From a checkpoint of a small transformer trained on Wikipedia.
Size: 11 layers, 8 heads of 32, MLP 1024 tanh GELU, vocabulary 2048, 9.28M parameters.
Architecture: LayerNorm before each block, learned positions, biases, tied embeddings.
Training: a variant of Adam for these matrices, 333M tokens, 5085 steps.
MLP neurons of a small language model. Each row is named by its layer, matrix (up: input weights; down: output weights) and neuron, and shows model dimensions 96-191. Each number is 500 + 25 x the weight over its row's rms, rounded and kept within 0 to 999. Numbers have three digits each.
After each neuron's rows, "fires before" lists the tokens most often just after its 100 highest values on Wikipedia text that the model never trained on. A number after a token or word is its count.

L6.up642:491509492514466505499496534502534468487498470459496564491515466523469508454538493495499519516465488474523481510481488489478487478446518474516478526503483536470503487477527509500512464444515494503540514492488485524506483517469532497451489503480470503530488470527474500516468471492537498528
L6.down642:527506485458497536497491505545491530517476476504523470487481445499466513463515514520500460488501517523488502474463486534485503499485485470494555505505475488522466485490520493501495471506520490476482484521527526510479515503526486478504511500494482520516522509496501487530521525477496455477
fires before: " " 28, " F" 11, " W" 8, " |" 6, " A" 6

L7.up155:518502510526505507489493458493500479513484485522475522500480505470505535479515442499517469535506463498506484552520471512468486460533560470537493513471531522464518563493477500480544473526467508483554521533488509473482497547524531495516513548526479520520438461483482525535518488518499430535
L7.down155:516517480432484507488473490517515496517491500448468511508505579497500503489482526459514510493522464523505500479481542461528495509472470511485498447540458508484461553493514497486515536547543483468494486528508535479489517490486511520479522500484490556475493493519483459521532478504469517523
fires before: " " 37, "ad" 11, "en" 7

L8.up17:457479466515496530500461538528510493523523515510473468510496487481483544509506505477519512518477504515513527534488519498494502507546495532499487455528502519515533504518567528436521496504481509503544473492451469491489481496522534460481537525501514478554465455532507535478503488503521511543
L8.down17:490460507558521478498473539487526512493458486548542512488494537553521524476496542521500529500490488495531476529519518496560475480471546508509515504500522480497479473483443497517521497470463476547479499444546506520496514508477513516535504538469473488512493535500467463525524509482511502529
fires before: " " 26, " (" 7, "c" 7, "s" 7, " A" 5, "am" 5

L8.up849:511473517543477505520475461481525478543464473490525499480514534490522490506514481519513483500540479497485497545501494508489503508503512510475527435528494532499469494502515481504471530496474486538475514509526496481490498525515487542492442540477491481509469496453556475489481470510471476529
L8.down849:490541498451517527490490522537492514469501510474469532487471476503487528499490482490487508504512496531496534544484522498535529484532515487466490520476500489514492506511475503475490462463506486487498501544504472516457573537503531502517537479534489496530492495481500573497465515497509498490
fires before: "s" 62, "ate" 7

L2.up889:507487539509488493499443507507470505494491510529479481511517525472496559492496516494502479490460541507547503468523501460482483499484511494520478486490554495522516477479479518513509516539487514489519488489444491526538486461533505520543519541481528466481466493518534533538498514465534515521
L2.down889:499501538475481473457511478499506489481473478548511481489487531443479508439514546453539522513483491485529494476489497528532509464492503518565480473485511526497484497457521541475504509527510494518506499462544484474515522504484444518501515526505476544471491498505469498468503486482505506476
fires before: " of" 15, "ed" 13, "med" 8, "ted" 8, "ated" 5, "ing" 5

L6.up993:508506453535491518506483498479524516489483484561530532464494529497512468529498500496519521467475492489496474516469515446501500467518514494492500541485503531495530515524451496491492497507498537537493496512481459526529517499474508519452510482538513480470508512463498508471502544483477522470
L6.down993:516480506504544488504519498505524452493474515482474469500480515509470499501506519481430487472500523495498527514531503490472469511525505500493479478505495514564456501493525509493507496475555499500459479494477511518493468545526433491483480482497512464461501493544507501484507502513506536555
fires before: "″" 21, "°" 14, " the" 14, "6" 7, " |" 7

L2.up1000:489481472535493533527483534544500494450499453525454519479471507443497528475530491514542501520534496522468533500486492483482525502466511519460516516490496499527511501511518479459491511538475469497482473501481489498498477486466519502452472537485509526481474501506476473497473540516519508459
L2.down1000:506527469504497517521465516496532524473509477516438480509505450465510518491516510506498485483497463508482498526506463506484488448449486496519482497532484538519508482501506504498549497453510465496465479502506471518535550503511513488484465510487512479460489499503492474524518491492528466499
fires before: "-" 34, "\n" 23, " " 19

L6.up138:513485498521460502505528501531477487511489481524477537502497496510475522488518482478555476517502502522546450510522463526505513504455501499509490506478503527491527496503472443463536487507503478522504476526500485494526512517512497518512466497487555516484472509454494495477486499467495510503
L6.down138:465493504487479493505509536474448539489501495522466513463524473488512501488501474529545500530537511481494531470532477504500551502513481485484482478490515459499515485445484476508518474478530478513505483466465508461512526520541476519495493488516465487508499537486531457485516475497493509514
fires before: "s" 34, "–" 9, " T" 5, " S" 4, " P" 4

L8.up292:483485516521529438536514544517504470487486485534467520477501536500486501487512538533500475508479473495513553496510491478501536483485518466473510492531516509502505495492481450473517508493471495499507491479544515516512535503462516476477471507529526448492447500543548538510448539470506543527
L8.down292:443443474497504498525519466509507489483483515543566445491517479438484486473498518549507538498535478476486478500522483550523496464513507510464523497494490419487525460523511507488487477499504527501492459481477489468494441525465491471526480513516556503500512492498497521502508499500545478490
fires before: "\n" 50, "s" 5, " |" 5

L8.up175:516522491516486498509486537499528476461523422494485456489493478500485491514523482516523514509455517505542501488536531488485522522480503526515482502513505490482503501547480478499492463460497541524472522500482475468549500514485507505470514492519457480539513488479509524505509498495491526533
L8.down175:508456512530497503493517540481518529513514473497501493484519491497485478492509508552514432449501488506499488491501531495498518469513486468455516546485463460535521516470455522487548507518503475525451527534493508476509459498478426496483507502527469535455522505463515507474556485546477468488
fires before: " " 56, "our" 4

L7.up817:516495508494491496522466525494459516516469480515496494465523541506456457492530503485471524526568515520482472461532477519483466553513470487470497502554525497473517485525489497519496528491504493534465534533492499465492498516513520439516512524449523501493436499468521529493438489510499525536
L7.down817:477517510477500526490474504515498524508505522525461471490539512512473515521545539502526447508497487503459496479519493444501539528498474497526515520462482501514467507502482500539510505509511466477504432539532470546519498464506519477495522549501485480460496524514511485488528485510507489517
fires before: "\n" 87

L7.up634:453494501526483503535461493516466481521491470529516509490472518518542522460492524509481473531502497480499572502493510511557482502509524541515532551517500495451515479514518487506500516526484568486517490488495509514521519568535511525484513484515528531504546487434501521504513488510526506509
L7.down634:467475515482477506502546503488476466494473507486532518494521488497476465492473484513509515487509504524506485475485543516461544486447496470461513507511488511476524486497507497435530525508496517532535502514463456543457482537446514515501463542490459527523488492526507510459523515531470497517
fires before: "or" 16, "\n" 14, "er" 11, "ough" 6, "ress" 4

L8.up531:474493487504493531531513466493495483490473515567468474461532529460478479495497485562434505466497484497500486500508549522499494476521506536482482509524521501496536514485498477541489459511468540456477475492505539515505519514491524497502503531510481461479524465475469489538452502518508480510
L8.down531:516522508528549514553445469484508482508472538513489484490515486520502495486530541503550459474517517456526482524519501533503467501487484526467468514513502480515450509462507485469476498486526486486493482485492485507525485460458498516490503478530543500525480512520516485510514471534483513542
fires before: "1" 47, "ar" 11, "ase" 5, "urch" 5

L7.up990:493490491527476497482508517486519505530507482507451498493526479468518499517512527474522543493499487504540485490490458477500516498474517529448489529540484482489508490504494526535500523532508502521489502489518533453499502521501525550479517497505491480538526509517496499485504475496497531489
L7.down990:489537486493433494503516477506467475485477430541522492503488498489496491480498491469529486471474513474524522474524512467483519479501444491493479537519490480504556508535514486505501529489495472515494486523502516495492490459488434496488515492517446520523522513518507517539505481513508456482
fires before: "4" 35, "3" 26, "5" 15, "2" 8

L8.up894:495474521520528508517527485515498517469511528531514440473502519495482524470487499479469457500502520523481473535517511509517533506490500500501451485478527474521515514532470514499492524482505530494511468531463479517463484475534506519461452533458477530466482527509506476520494490496473500558
L8.down894:495526471514528526531475512535510510518487524542449467532515516492557523499520455512496503507504502506499473507545492520429535495473504481473509522514480527537469531472514462464506488506492499544519505505519513514482513483495502506519474490479523488567499502524520510502524480524492471514
fires before: "\n" 82

L2.up347:494490501488463490491486508472502526531506470536463495480509539476491521538516522518497502517508533521542537532490502489448502526529485524440501505509486512545532489496500509522508469520463508543503515498497566505512503534493499496479462451491538478500512522458512545520492469519471472527
L2.down347:485510519515516487463463482426496476520474493511480488508494514519460520470504484530477514513503467476545492482546486491487467470499511523490451508521488475507503516451513448518510503479523520521499471469478533525508481492547525523511511482511460459510504473538477470445503521488467501528
fires before: "cc" 10, "ld" 10, "pp" 9, "ft" 8, "s" 8, "t" 6

L6.up399:504500510505483544527479501491462500479480436519528497511489502518539497439460525534542457507492499468533473431536488476527507525501507540498526513484521485501473476477487504487479487484473499570491526489461489493527488493478519477495485482509484532475480493530492402516487524463539479500
L6.down399:491523485498456500541512476492516503507490459540525529477507474547472519530552522555494492478534520509484461500489481516531512518521499514506503455483473536528450522504545476520472506502521496532485494496484438496473503480499486512473492475491476487521442488483541506491497508490502494522
fires before: "6" 23, "7" 18, "5" 8, "le" 5

L7.up380:496496519527510498533466516497527526504489536484473504513495542473491520497488503485499495488538462526480536437498506489535491535485520492522514519557535539528495495505467509471541497446495498507486461495500506533519507473502535471501521527564466530520484490454514519521494493522485499478
L7.down380:481499492478508463519540520498508502487477542471506508549492525496477538477464509491475459498469486480515484516505503528523479463526525488487462495491515478482495518525486527510555465494502492490494486484470496508454514525533490488483477468479497529517477535446546495475539523494504512540
fires before: "k" 16, "c" 10, "ted" 10, "te" 7, "o" 5, "z" 5

L8.up892:499529437508473505491496551526547483457483507481468534509545491486532482462509522517491484491460489488493501527478518551483518491534562510529499483491534533528539466564520497452510490483473507533476486457506499507504500480535507488494463516519480518504480529539508471449498498438520523505
L8.down892:518484517498518526537537511512505521445527501542504523476472507546531507468503488510530487536466519516510479509543461493491488534507482485469517525401511476481488514511522494516500511478444478489530511493493506484532502498480477525498523493495513433515508468531525488512529518498552529528
fires before: "5" 13, "6" 12, "art" 8, "ina" 7, "ore" 7, "at" 5

L8.up670:525442512531441513529474539484506512514499490482510482468532486470496507467509483463488485487511529536503480537505458509520547497476514498488504466529547505528539501516552486480487514497493524568476496520509481483498508503540502488520491524493488489510532482526478473518464491505484542510
L8.down670:494502490487519525500493479504498476478501519539550556509454544515499473499502516465502507510562434494504527497561471520509512480498514495528506502509500519483458494544493482488527530495457526468507487511496547477523451448454492538493474517498502502468490471522476493509486503533508502517
fires before: "ation" 23, "at" 12, "ations" 9, "ate" 7, "ated" 4

L2.up454:510469479499446479495487513517490496489524484508487444504584600519488507467504468489494510497468512514495508504492504496469478549503547479509470521456518510495500501518476462477518483478543493528480494523516522531546542506485533483493519514441548503523495475470482486516438519487478508509
L2.down454:488498495497511485466488542484491520547537452465504521495461462482543509503471521535522545545495495491509496477522542464506507531517467470493506531489540490474485507470485489483491512519493499506517530493540512525488510480488500517459491493452495475483482505446499491507528507537525511461
fires before: "\n" 32, " The" 7, " He" 6, " In" 6, " " 5

L6.up826:482468486532498440538532520471496526528490493489477545520535517513466501501492508508499507592468512504512516525533521486456487516521502540510492521444507493500481489512497517516465478494501541515486497494488503490529545462469527487492505506490466517508482516445466540522501485463479516539
L6.down826:502502473484546509506492495512514505480511492506521471519488471552481479497490482491457478502528495537520523489497490500478495502509468524514492524519455476503504479497481504486483527497526497433531473462466505477494498496529494480484495504478505494527510514506497499482537517506483497486
fires before: " " 50, " C" 5, " the" 4

L8.up939:530448523486524456471539473520493476528533459535508511516536459442484511482496522490490469511497490490457478497506506494486510476482506507498561505472483496474488518502504502495498514526502487503502503485539493476542521521536494530519473497451533487513470529456519490525527449491479481522
L8.down939:517532530478458496448519533496490502526536513517501498478504487475489489542469506518496462472500476493484525516482494498512479503525507484467531499507542507497517458471499526480475464533517516519502455503498490501493445481472512496485536524519514505516480423518497529531490508509470480477
fires before: " to" 18, "on" 11, "and" 9, "it" 8, "ission" 6

L8.up412:484504469519534488541481507530498469547497522507475493468473528492506484514485455479500490461503459496471499529490484520475525531503548496463495489519510562480511471505472476542501519477532512497461517525451467453495522552514517519460483489524491462518487519506499507553476489444523441548
L8.down412:484489495499505490549522471492466527473485491499489469526487507477475448517475501498493492472497501480500466518506477519527529530468448455523537481489496510476557479454498513519543504475512520474492527498469543489476526523514485525510507504540499522513515524504470473533524489473476535508
fires before: ")" 31, ":" 31, ";" 5, "," 4, ")," 4

L6.up739:503441536516506492520497470496522488524514487530485475484519518451516488473499497488522493471538522506467482501486512472477458461466521500477475510493526515508477476540522490516521523504487527494475501554487501528524479541479477511527468529521479499569468464475486484507480476486490491515
L6.down739:507500506476509490462438474470449502472515478485543492495517503525507514490488497504492541505505520555535461466501489482495542521497468446522469490510532520526496515449512549491505521503516494510528532490478517483569477472522558489478506518486531492463533528491488497515489532495504563492
fires before: "-" 75, "\n" 19

L8.up930:525496462548490522488489483502503481529519496491525464518522494499514496451507510479462505509510452519547501484540496510516531544489510527463555487478492473476547524474521514464522475480533510499492480504475481494533499480514519508480499507465455508525468514496517502493471489483499496490
L8.down930:522554515471502526482467503516464495474514470473484467509506519538536513484494484460497528510523504481477444503503515510512508461452493510497486484529494519494536483518533514483504517514496448449497455465508487461479471485530482527425516473492519495490503511466505524534509485490535480510
fires before: "F" 22, " M" 11, " F" 8, "W" 8, "4" 7, "ia" 6

L8.up353:500513515540542491502503510523500493505537482487524526497499468450486507516527533485475481492495523477505512527513464522485538510505490494530450474480507507493503546484486488478513516506497507533514511560476516471464546508485497493515496480516496446490492491494534500478493456526477469501
L8.down353:520496454501514504513509542471501471478550476519532469533536479493504509510498466555471505503509495457457524490491466465537506515496530492485475480533512496514498534510538524466520488467512517502524535513492499488500474477470466525523491568553479491494484514502520470433533510525500457467
fires before: "s" 55, "y" 7, "se" 5

L8.up36:469472485491492487583483497506528527461502483504471517494479498482463516522476530498497517515498528446459531515474476497509476476519524505494485507488493524489527515456546531469498528465459494501504527516468513496505513519539490548467444499538536530472470491493478502532505506516497510505
L8.down36:514497497513479504484465462457494479485481444498481521525541510485498514538499496555541541575485492512490481468520483437517479498499523466522498481537501454522499524494539522505502496482551530523494519507484505495500515484513450521496500459497547459511494514488518535534526527474519494534
fires before: "″" 25, "°" 11, "′" 9, "==" 5, "ution" 4

L7.up579:488527496473496509490487508482492485504455508467489516501512509503586472502524523526505507479506470487546524499480514503543464500490516483496501484500485498533477552493478506516469502485475478489482528457451500475518509516496513472519483468505528467508570468506525466516460469461492492468
L7.down579:462526492517515523495542500525499546507518486488531455521477511499464502470508533508470463536480546515469495513531466523489494531485506489492533511538544484461503501488485505570525478479512526481534456500517469505499529493508486517546500507437514529480522478542487508511506496489530450441
fires before: "3" 30, "2" 13, "1" 7, "c" 5, "r" 4, "p" 4

L6.up339:528482531491476499499542505551514517486490496474461476499533504457537471532473438476501488551519511493488478490527454472492533484509495490471502501506505515511528500540559507528491462487512502534473461509472499502491509488493490504493483526481490448546507453494503448513505489487539492483
L6.down339:489508500464510532513520466443535488484478507534485510538466509516521514546512481443514501487560511486494496488545506524464520491543484520474452521485520464513497512531546515517501456493512486446508509492487518543516504478460496515457478478505466495539499497522503512499468544515473508445
fires before: "ation" 21, "s" 11, "ed" 10, "ated" 7, " of" 5

L8.up989:483514500529474487540510522529453493505472479519489518516498513508469491491466504522509495492485463503454515505518492480502526534495503515500546480490498512437482497532539497496489479472517559516489450504522422493487499525513522477448482499509467532512457495493500493538486511476476486543
L8.down989:511539491510489485459480497543470550503477470525473537500517476509500507483473506520489525509491485483493465505518495511523492504528427486515528477519473478479490504536478478503466480499484547550518501541466499494505523458512468508519494496540496504524490537478487492494530489471502523489
fires before: ":" 56, "\n" 6

L6.up724:534492485511475473524507498497543505474497466475531515515497532493486503477486548485480480484497502515516497497489495502461490505502533523506508507463530506509495524486495500482498530493509528562485519520475487490497467512505501503529494464503518543512443449504505524500465466460477509524
L6.down724:473547503515482485575481513494487522482506481480487513514515471463496504507459542496548521499484495528466527486496511538508520477498465514517466496561479501510495513478453469491539496496463528511510513468510495522506490467464509482482534506513488508495534503528486513517503499500497471495
fires before: " |" 44, "ok" 6, " (" 5, " " 4

L2.up184:510479495487455493513500471496493515435505499503521497510494490494520516487470464502454511513545484451521534439516514482538517524448515484536491510484523509530517478468525506532532524489497544498490493458506557499517538423531507502479517520499508500506518550506457497476491490502498487471
L2.down184:517459521471479511505539493506468474491495509495468502509519528494520482497517506473482549486495518477476454459523458501485493522545498480518541514512486478502498495490513495519434457519548507495477540537524480459469464526507456493485470483471519492523540484476486510543507532530452505440
fires before: "ted" 16, "ed" 12, "ts" 11, "s" 10, "ing" 9

L6.up747:510439483469516508517475467494481497496470505513486539489514461488475515526499520484484466468551479529502507493502486512494506556573488499488522521496513505481506499494500451516489515481497501546488505528512522478512517467466515540530483491489483492555500465430511485500494499501468473501
L6.down747:467561481516463468497505464502514513504518482478505502505499526445495493508513517523523510515484494486488518518519494518478467464519548470489519528483486471512540518492535457490538500504470549517501515520466514487487514494524528492509510534554496538494535480561506513445521520541524506494
fires before: "s" 30, "t" 8, "y" 6, "at" 5, "ied" 5

L7.up667:498448488493511501471481486523514544508480505543507504517511517502522510491471532479534452509486499504464460540491473458538517458483526511536502482517512547526466499492528518515534528491502525478543482525478484510495472511549554511527539466518479508516514487503547470501529494526472503534
L7.down667:488548495521457460489493510504535497497491481580526524483439499508508473492501504516444511521538468517511494485481490496483463459543477561513518469521520496503494448503484517497494477453485524450495524553482528478543490485522472483499522530511513528454527493507535522492455486465515509462
fires before: " " 22, "on" 13, ":" 6, " to" 5, "er" 4, "med" 4

L8.up549:445484532536528497506516540529463505458494484547514485494459466471466494482536515525501442552479489484475525491538525520528493506491529507493458516526464484490508497494512483495510508498463525466519528521472501484460494516510508490501491558533524468519481492468485489538480475482521458569
L8.down549:478509529535487513556519490557481481485484515499556478542482508534525542481473485497479493494476507525528481454490518507485504517500515489500496461509476477494498480499479470522491527524488489490502522531483529522492521524503505499506496508492514529484514463577455531477518509550511488484
fires before: "1" 46, "2" 44

L8.up440:504485489528506494518531538530507501496529476517508501471483501457435521488531530524544477499524507509546518532487495545498487475503490532476503477538509527472493537485492504531516501525470497476495424438507503513494480512484518441494467501498477495492514508517499486471459514488478496495
L8.down440:494495507506482518531459459485500538492504545498507488490503491504524460480453544460496479510463510518500536444497501510491477517477488546497486488502463497498530483483485509476496515482515483516447515500474500530488445503508524494512479516517512528504473527522481558464485535494507522567
fires before: "2" 29, "1" 28, "4" 4, "8" 4

L8.up754:533510500492504479536421486473532489507526490507494516472516516495525505523496515523488506471509485520477466510536474461508513503503464495490508513517507527509534528488478507497535510508503442531540529486540453491517528523508510507495470543482476497505490489477518462550464481497514487511
L8.down754:516543482483525497471463535505495490488527488518497546477524473529480489465488489498470498511452498497526503440476474504465470542548527500519514464542498488467522513488498536478505516529506516489497495480513514464469512516471502519479533526542517542473476463467500540490499521500490527490
fires before: "7" 38, "z" 20, "ia" 4